Weights of a small GPT-style language model, trained from scratch on English Wikipedia: MLP 960 GELU.
MLP neurons of a small language model. Each row is named by its layer, matrix (up: input weights) and neuron, and shows model dimensions 16-111. Each number is 500 + 25 x the weight over its row's rms, rounded and kept within 0 to 999. Numbers have three digits each.
Before each neuron's rows, "fires in" lists the words (lower case) most often at its 100 highest values on Wikipedia text that the model never trained on. A number after a token or word is its count.

fires in: "later" 28, "after" 11, "before" 8, "loss" 7, "lake" 4
L8.up479:541541477494531497510571542474508526514511492537515510491466513506487488498478511536497468494512493521509459457505528439477535522503537504448481536500453501497496489509505518495516476489483455540491490493537506479530547465465532490504509507472437481493505534488503456507498519510523523536

fires in: "an" 55, "platform" 6, "general" 5
L12.up186:482487484518461510478545477491497514474529544481498488486532508509508530506495518546454533519489489473513499494519443475478504504479521445475479490533510495497551539519508517517532530536480427489520510515493509500504513500484458497485522536503529518464481487509483508483491502435506492507

fires in: "the" 86, "many" 4
L2.up139:482447491472539519521514514464531538484517512493518502482483493522512530485500490511485503496478478447535514500499495514540505524512508450489503503500491521486487508496541525499489470500519539513526485500543534516480490517472542446486538515496490508523462478514473502503455491498510527453

fires in: "as" 24, "up" 15, "september" 8, "episode" 4, "after" 4
L8.up271:468470504533482471485523526470481477516486546521497478508526469519515533509470488487495474480493482535497522452516476520467468480482526510533490499498525515559500526528510475492445486480473508495514549498478442490517516482505531528567522533483473486515491495505513492482520524474502448516

fires in: "and" 60, "but" 6, "who" 5
L9.up568:532538487484485518545497490502535499480512519531519488498495494499516526516495495519483416519523529478439474525479472477504473525536464471528470497528498511503538491540493510456513523448506487483503459526543474492487469497501474504534459471498479506465485512491490461495467485485471519512

fires in: "following" 23, "second" 12, "despite" 8, "february" 6, "follow" 4
L7.up7:540547533434500491515500489473535497522514490504512481498424481546479477520512482480512513506499521476501504506510508519469540486518475527542504521484486504512500509485524472486548521503452480527504512486536487508522537522461529507496452476503486531522495478496488517501461489525494500483

fires in: "and" 71, "than" 4
L12.up850:487505518524521495479448498512473587520526479482534512476503495500533502489486478511477507517495508514472501520499504493480503502483487486515507479519534543510561502550522468526548512468498468507495521499489498477468513511500492542474461533459438505525524467516498527486447515498505534524

fires in: "league" 19, "college" 14, "season" 12, "germany" 5, "government" 5
L12.up95:497509482501498522517512524523513526506467513524517449505493517492507459526470523537504494500524532505481425489494486530519491496503569511495519472533464493519512546493482480512516522475465478488523537485450519465538500534463466473511440468527530473491545504460511473510493512475493502516

fires in: "he" 25, "production" 7, "producer" 6, "project" 5, "program" 5, "produced" 4
L3.up177:571514509506490508518493499519470511503459508455475499487533491484502495517487499518474496480511477515540527515488525509471489536507514477476490507523467510469508455554513524494501493523492468488539458476457524481511509497575453496492518509489506535502537505453450479510448513520479475510

fires in: "states" 20, "york" 11, "year" 10, "you" 8, "years" 5
L9.up829:519494493456487495471484491550507577467517566514487516522524519492477522480469495497474457510479495488476500527519535482476512494499480485505474489530505487525480507507481498471519458531492530476525493504509490517478521533490460479535543464513512503517524509499543482532482441522513501513

fires in: "during" 11, "when" 10, "for" 10, "since" 8, "website" 7, "defeated" 5
L3.up134:504468512522507477453529553448498527507531524490530499490497489463485470499535519513501495492529499523440495549541497520472503483486424505491482541511463496509534510491490468508539493466514529485459505519543513458533489516457496514481528484541474491489532485538496563552481541511495511500

fires in: "it" 77, "its" 7
L9.up269:481508518463558490485488557508525508453491451469485503516490510520480497487519543535468492500538506549493534489475525497508490491499521514467509505459500489473493517459541479511485500453492470501501497484487461479510488530527440525494510481528518513550495457494502514523507537481512483530

fires in: "its" 44, "it" 10
L9.up162:472521494495475485548499539487504499504507499480534458498501493476493486486507514510546499535466441530493510492502522519521506470479496477499500499488465478546491494473513491537484534501540509502538469511425507467535518524462539552510510550555479529535488493490512495516507486491505473440

fires in: "a" 60, "airport" 4
L7.up33:495481445471515489533514513490484540521550490465510491538488443518465515558515534488533536472492510504439534495492470497531481475531471466472514481470505486492491452488513514533499471511497500499473546511471483493550520535451510508520455521522474502524491514522523500551486453495492500485

fires in: "known" 25, "to" 15, "between" 15, "reviews" 4
L5.up153:464460449492492493465499486514512474503459486511507455472483528486484539541491483498499468508510529544502511518486526516512524505481555469490466522480499496505532498490480516542501488473531501520533454523472488509504500491471474517484511527533508501490489517495494479511485541506532520509

fires in: "same" 17, "early" 8, "that" 7, "name" 7, "new" 6, "economic" 5
L3.up265:504518505477497524519550475533521550536483504445504497480501519505467496460482441520513455529458484497516527510461551540478500509508493541508463480500498530486431473470538529482491513477494497491493519484497554555547501492480503504489522504523537503478495479523461502526486521475454498490

fires in: "after" 20, "before" 12, "would" 10, "by" 9, "television" 4
L5.up765:485499523500481522499523515472481514495506470518515529464471533550499474481518503507517513518513479492470472500518457511486512462543503490486549495478508536498541501509478474520535513501517513506580526525486534505493483501497519474518475541474485522468474492501487461488504520493484509509

fires in: "made" 13, "took" 10, "league" 8, "see" 7, "gave" 6, "and" 6
L8.up236:538472466569555479525484490534530495516534450445530489518496451511511475459490529513519517525468495480452537498468504466505484510473494514533506518528486521492478561509523463500509486483464539507511502508479494527499526494500484456499521465483497540497514500502497547507448481470506481522

fires in: "a" 86
L9.up182:532536478512472513461530550505510494481522519484512461519465445524507517516496498495478500533493544493456500503547464516480493434457469495525516485503455482506483492508507420502482447500473477503503445520520546483558512505505507468501508487502494494505475493476502496543479480503486502493

fires in: "of" 70, "time" 5
L7.up717:489491521475474462456501475482486446479521555514504491478549476509532493486535478491495514540522459531487461518520476510468486478480502530517458550519433510446518488475487455492485481526487485492498482501476458518523512517493505548535515535512542527483523488550483485480523482517514492486

fires in: "of" 30, "during" 7, "throughout" 4, "thought" 4, "inside" 4, "considered" 4
L3.up489:540508521493480509486489516461490541464534475526495492517499475493534481508517528509469460533538489523499449519484494525462554513482523506521485511456466448544506519521483483472519513505525489498473494420502492524539491482485437559503502504482492509498458488506474531517507496491493525472

fires in: "also" 37, "as" 17, "radio" 5
L10.up60:498472463473493489507483518521511524462536501485540538522473503526480497451492522492518508509526490517508514489483481487480497495503466500464504524517488481489543476535528525479478513502499477506491485503493485521490526545529527526482459470481488567465544499485510528494482492494525513454

fires in: "its" 35, "candidate" 7, "it" 5, "called" 4
L11.up669:531503488470529483539466511528475511484488466487539461532480498497506542484500511475529495446483489514470492506466516487531506543490509481523539496506513525521480480474516495477477493426521471485520479491490509506496501554469485497487514545532463517493513543508478488552512518529501551485

fires in: "he" 50, "is" 17, "she" 16, "who" 5, "was" 5
L8.up542:548460444480516458515480536523549510437477495497513471494477524523470511509463494518515478495490532475518527439474516537486482493495501512537457482461487470495510464496452527531487473466542480543510517499460526487487485502478474485516527515449530551482528481505512506515488498456484504497

fires in: "february" 21, "people" 16, "before" 11, "early" 6, "jeopardy" 4
L7.up274:494473495475518522529477532482518515520507524493487510516486509522540479458453502509489475528514501474510476495467507477439501524483514567500519555486487530525480489529539523525523494518518504511504551528482487510494525514457505541490499499522435491550453494477517528494499499505472545526

fires in: "of" 40, "and" 6, "community" 4
L11.up731:522494476510467521529499476474506489495514496486516434501516520524515499540533464539496456518524475516520445502499499483503496493490476480547498479510502502487494490477538522476542463549557468441485522525479501514507514505500509564488509465521501500485507470502473486471491501526485517519

fires in: "the" 29, "one" 8, "s" 8, "other" 5, "another" 5
L7.up507:525492567545501534521491492478496495511498495512498472503492547522504462498553498514474476533499502485489478474510483505519458487493508501540466521461494531508513501504525511531559472496468486498491476517462508497528502452446527496474522486482531499528492483465471489525443488468505504453

fires in: "as" 73, "like" 8, "although" 6, "with" 5
L7.up845:480465491511499488485505507545452491470517476516481469545473506535481534486451518536483492513494478563479505497497454548486492493474539484519485543445534467467492496500512488498484503490485506549484488568469545516495498517492515476519497499510476514505504522506510552484475528503529482518

fires in: "he" 23, "these" 12, "eastern" 8, "life" 4, "also" 4
L10.up388:503515498508534495460487518531506563489522523474496515500500510507490485509485519514539496478474497533491474490533539504476488541488456496452503499493478505489531486533493461544566482493505503472547521496503452483477481518475505524460503486499505499479521491478547530536524482464512563465

fires in: "he" 33, "first" 14, "after" 7, "was" 6, "affirmed" 5
L9.up66:485489489533548480501473513509531524458515542537498479494512509464494482481458516537505530507542508516499499494469494510503510493501503495514497503536468489527540515501484504432465514454468510523544493518490428474532472536512487503541461542492496512509563499476513582513543507464501514491

fires in: "during" 21, "since" 13, "from" 9, "spent" 6, "by" 5
L3.up212:489506503492483525449513509488514527504525504566537504500485505476468491514494474482500482490525520521483501528479487489502525476480490516510476506489474496521540509470543499528531488525508492480494490480483490473499519522473492497501537539492444490471479505554506547515543495522532503475

fires in: "their" 46, "air" 14
L3.up181:504464511535528536534473516541502478470523507498538495474524527514506503518479526549521471535497498470468485549441492508523457492526468562492498492479498494526521507481494550528491507478501523495530535444464457510470505479498494481489518479473547476514479504477516470491477495500483497502

fires in: "and" 16, "the" 14, "of" 9, "royal" 9, "s" 5, "end" 4
L10.up45:553501554520477538474498474496502516530480499517503479499491504495471473523519495518469537463469507528506503473494487500487502465488516472506469500539499508485511468500510448543506485506535483479506450541456517528524501458482540493488476507539508556510527488450498512513498519479506483448

fires in: "and" 32, "has" 19, "have" 14, "had" 8
L5.up579:542482474513513520511476482520492476507459486504531496531525505505546473523498516490541450513549479491495510524487503509506423495492486447529471480484504479514523558534491513493497459488463501456501522520543466506480499533535483497532475434497495538473529504482510483508528500502497508526

fires in: "species" 26, "second" 13, "own" 8, "special" 8, "specific" 5
L2.up861:492530510521517508485464473494546493461523444498510518485469529511527484495483493504475481494467475501515506489487496521491498494466477499500538519476539463498527502566534496493533502515500491465514504518491499548487495480459492507471526546515538533529497491484481481532540461473479474517

fires in: "after" 50, "before" 11, "since" 11
L7.up82:522491525499505515535549501496486473512499515511477486515519443498538497502463480490462466517497504522521494482500526473476501506470469497508496509474484530489494545457510497534544482519488479550530558497484470522475533503502502499517497510504504458513521548505542465482537489461441491500

fires in: "of" 51, "the" 9, "among" 5
L5.up147:485501495526541502485503472526521516480469516512479482493435504519516512493497501480456481492471506514492502495487538513516525532502510535513501564470466496478475503494497516470490472485525550464504496475523541455505485449475511512512535512517506488523530455533546538496430512466476487474

fires in: "also" 26, "she" 21, "he" 19
L2.up917:505474520528531507510481498548526462512471485492518444518503489479522482491533495506511523545499505485474495517456539478469516549523497534479446534489466509487483498507475479518530497486460471517519477476475501520523492569475533483487511525480516534463520523469475468516484502459509473508

fires in: "and" 26, "on" 10, "but" 8, "until" 6, "in" 6
L7.up731:520521501496490449471496530458547545491495498518521517501494522437511491478516538535476514496536502522470451485490487525497484462521511496499512527510517534519558511530506495481491494488482494508519505517493496507542486499510470504500474511516488518483523480504500516492489536529449524523

fires in: "before" 15, "after" 14, "as" 10, "however" 9, "december" 8
L5.up436:515479515516513493516496526519470544486495505542467538493464553522514555483529510519496497478476500480502470498481486459511499506484547485501472551474484519515526447514501505505514564542495464550520517510461479481508502518470516527515451499502461498499508531482500496452533475478522513516

fires in: "a" 32, "the" 18, "this" 12, "total" 9
L9.up386:525490485490473516496495502507505498519500534478484528522469511564479472523502537523479499518501451498472483489515535487449516467497525510486499476523494506507540470523526489502479510547492467521474508497469474541475508551508502500495510523545496528549493465523492463517496453501493556502

fires in: "an" 23, "its" 15, "a" 12, "or" 11, "every" 7
L2.up489:515459466495505448480470460508456504528515479503516504510497497495487491476481508513608508490501497524516503545498479500514489469515491503510490508532470470517497536487475513535468498529486525475533551485468507480474528491516478481540501553481500504513507521503487497509487510511529534544

fires in: "a" 57, "different" 4
L11.up404:494500486518513528571485528470503519478498476507460491494470491512458517557546501552481500498432462496470478472524490523534521499504530475509486516497514512538514496490463509532483487548495489492468490503484485479516510519505508467496480507491512506495509486496441497487473509498487531479

fires in: "later" 18, "not" 17, "can" 17, "artist" 7, "never" 5, "must" 5
L5.up134:518481536521510507548466530521507520516528512507491475533533474493473483489461436500493484540494509468472474449485510516506514498494487514505483499478472532487533527520495474502457521547498512520486501505495460524486512509532499472504482497526483516520477497531493501460543468476528500552

fires in: "american" 32, "america" 9, "india" 5, "automatic" 4
L9.up427:528489530517475509474503505486513488480468464490465511528552496504454509468502505505480520471543455489476525467520464525510541514494503524465493527509495475480494488522506469532528548480487518512499489521495503454525512481481485459489500456518489502440460534498514496537492491507522566464

fires in: "american" 40, "america" 11, "nuclear" 4
L12.up196:502447524526540444467503526480513529508485501485511440518525480499504551505520493542482509536527486509484458513523498561555516523479534506450499474510480479520498482501470500534481534503501449521471449487538488463523517521495536502502506488483497532491477492506467506484483496498490522529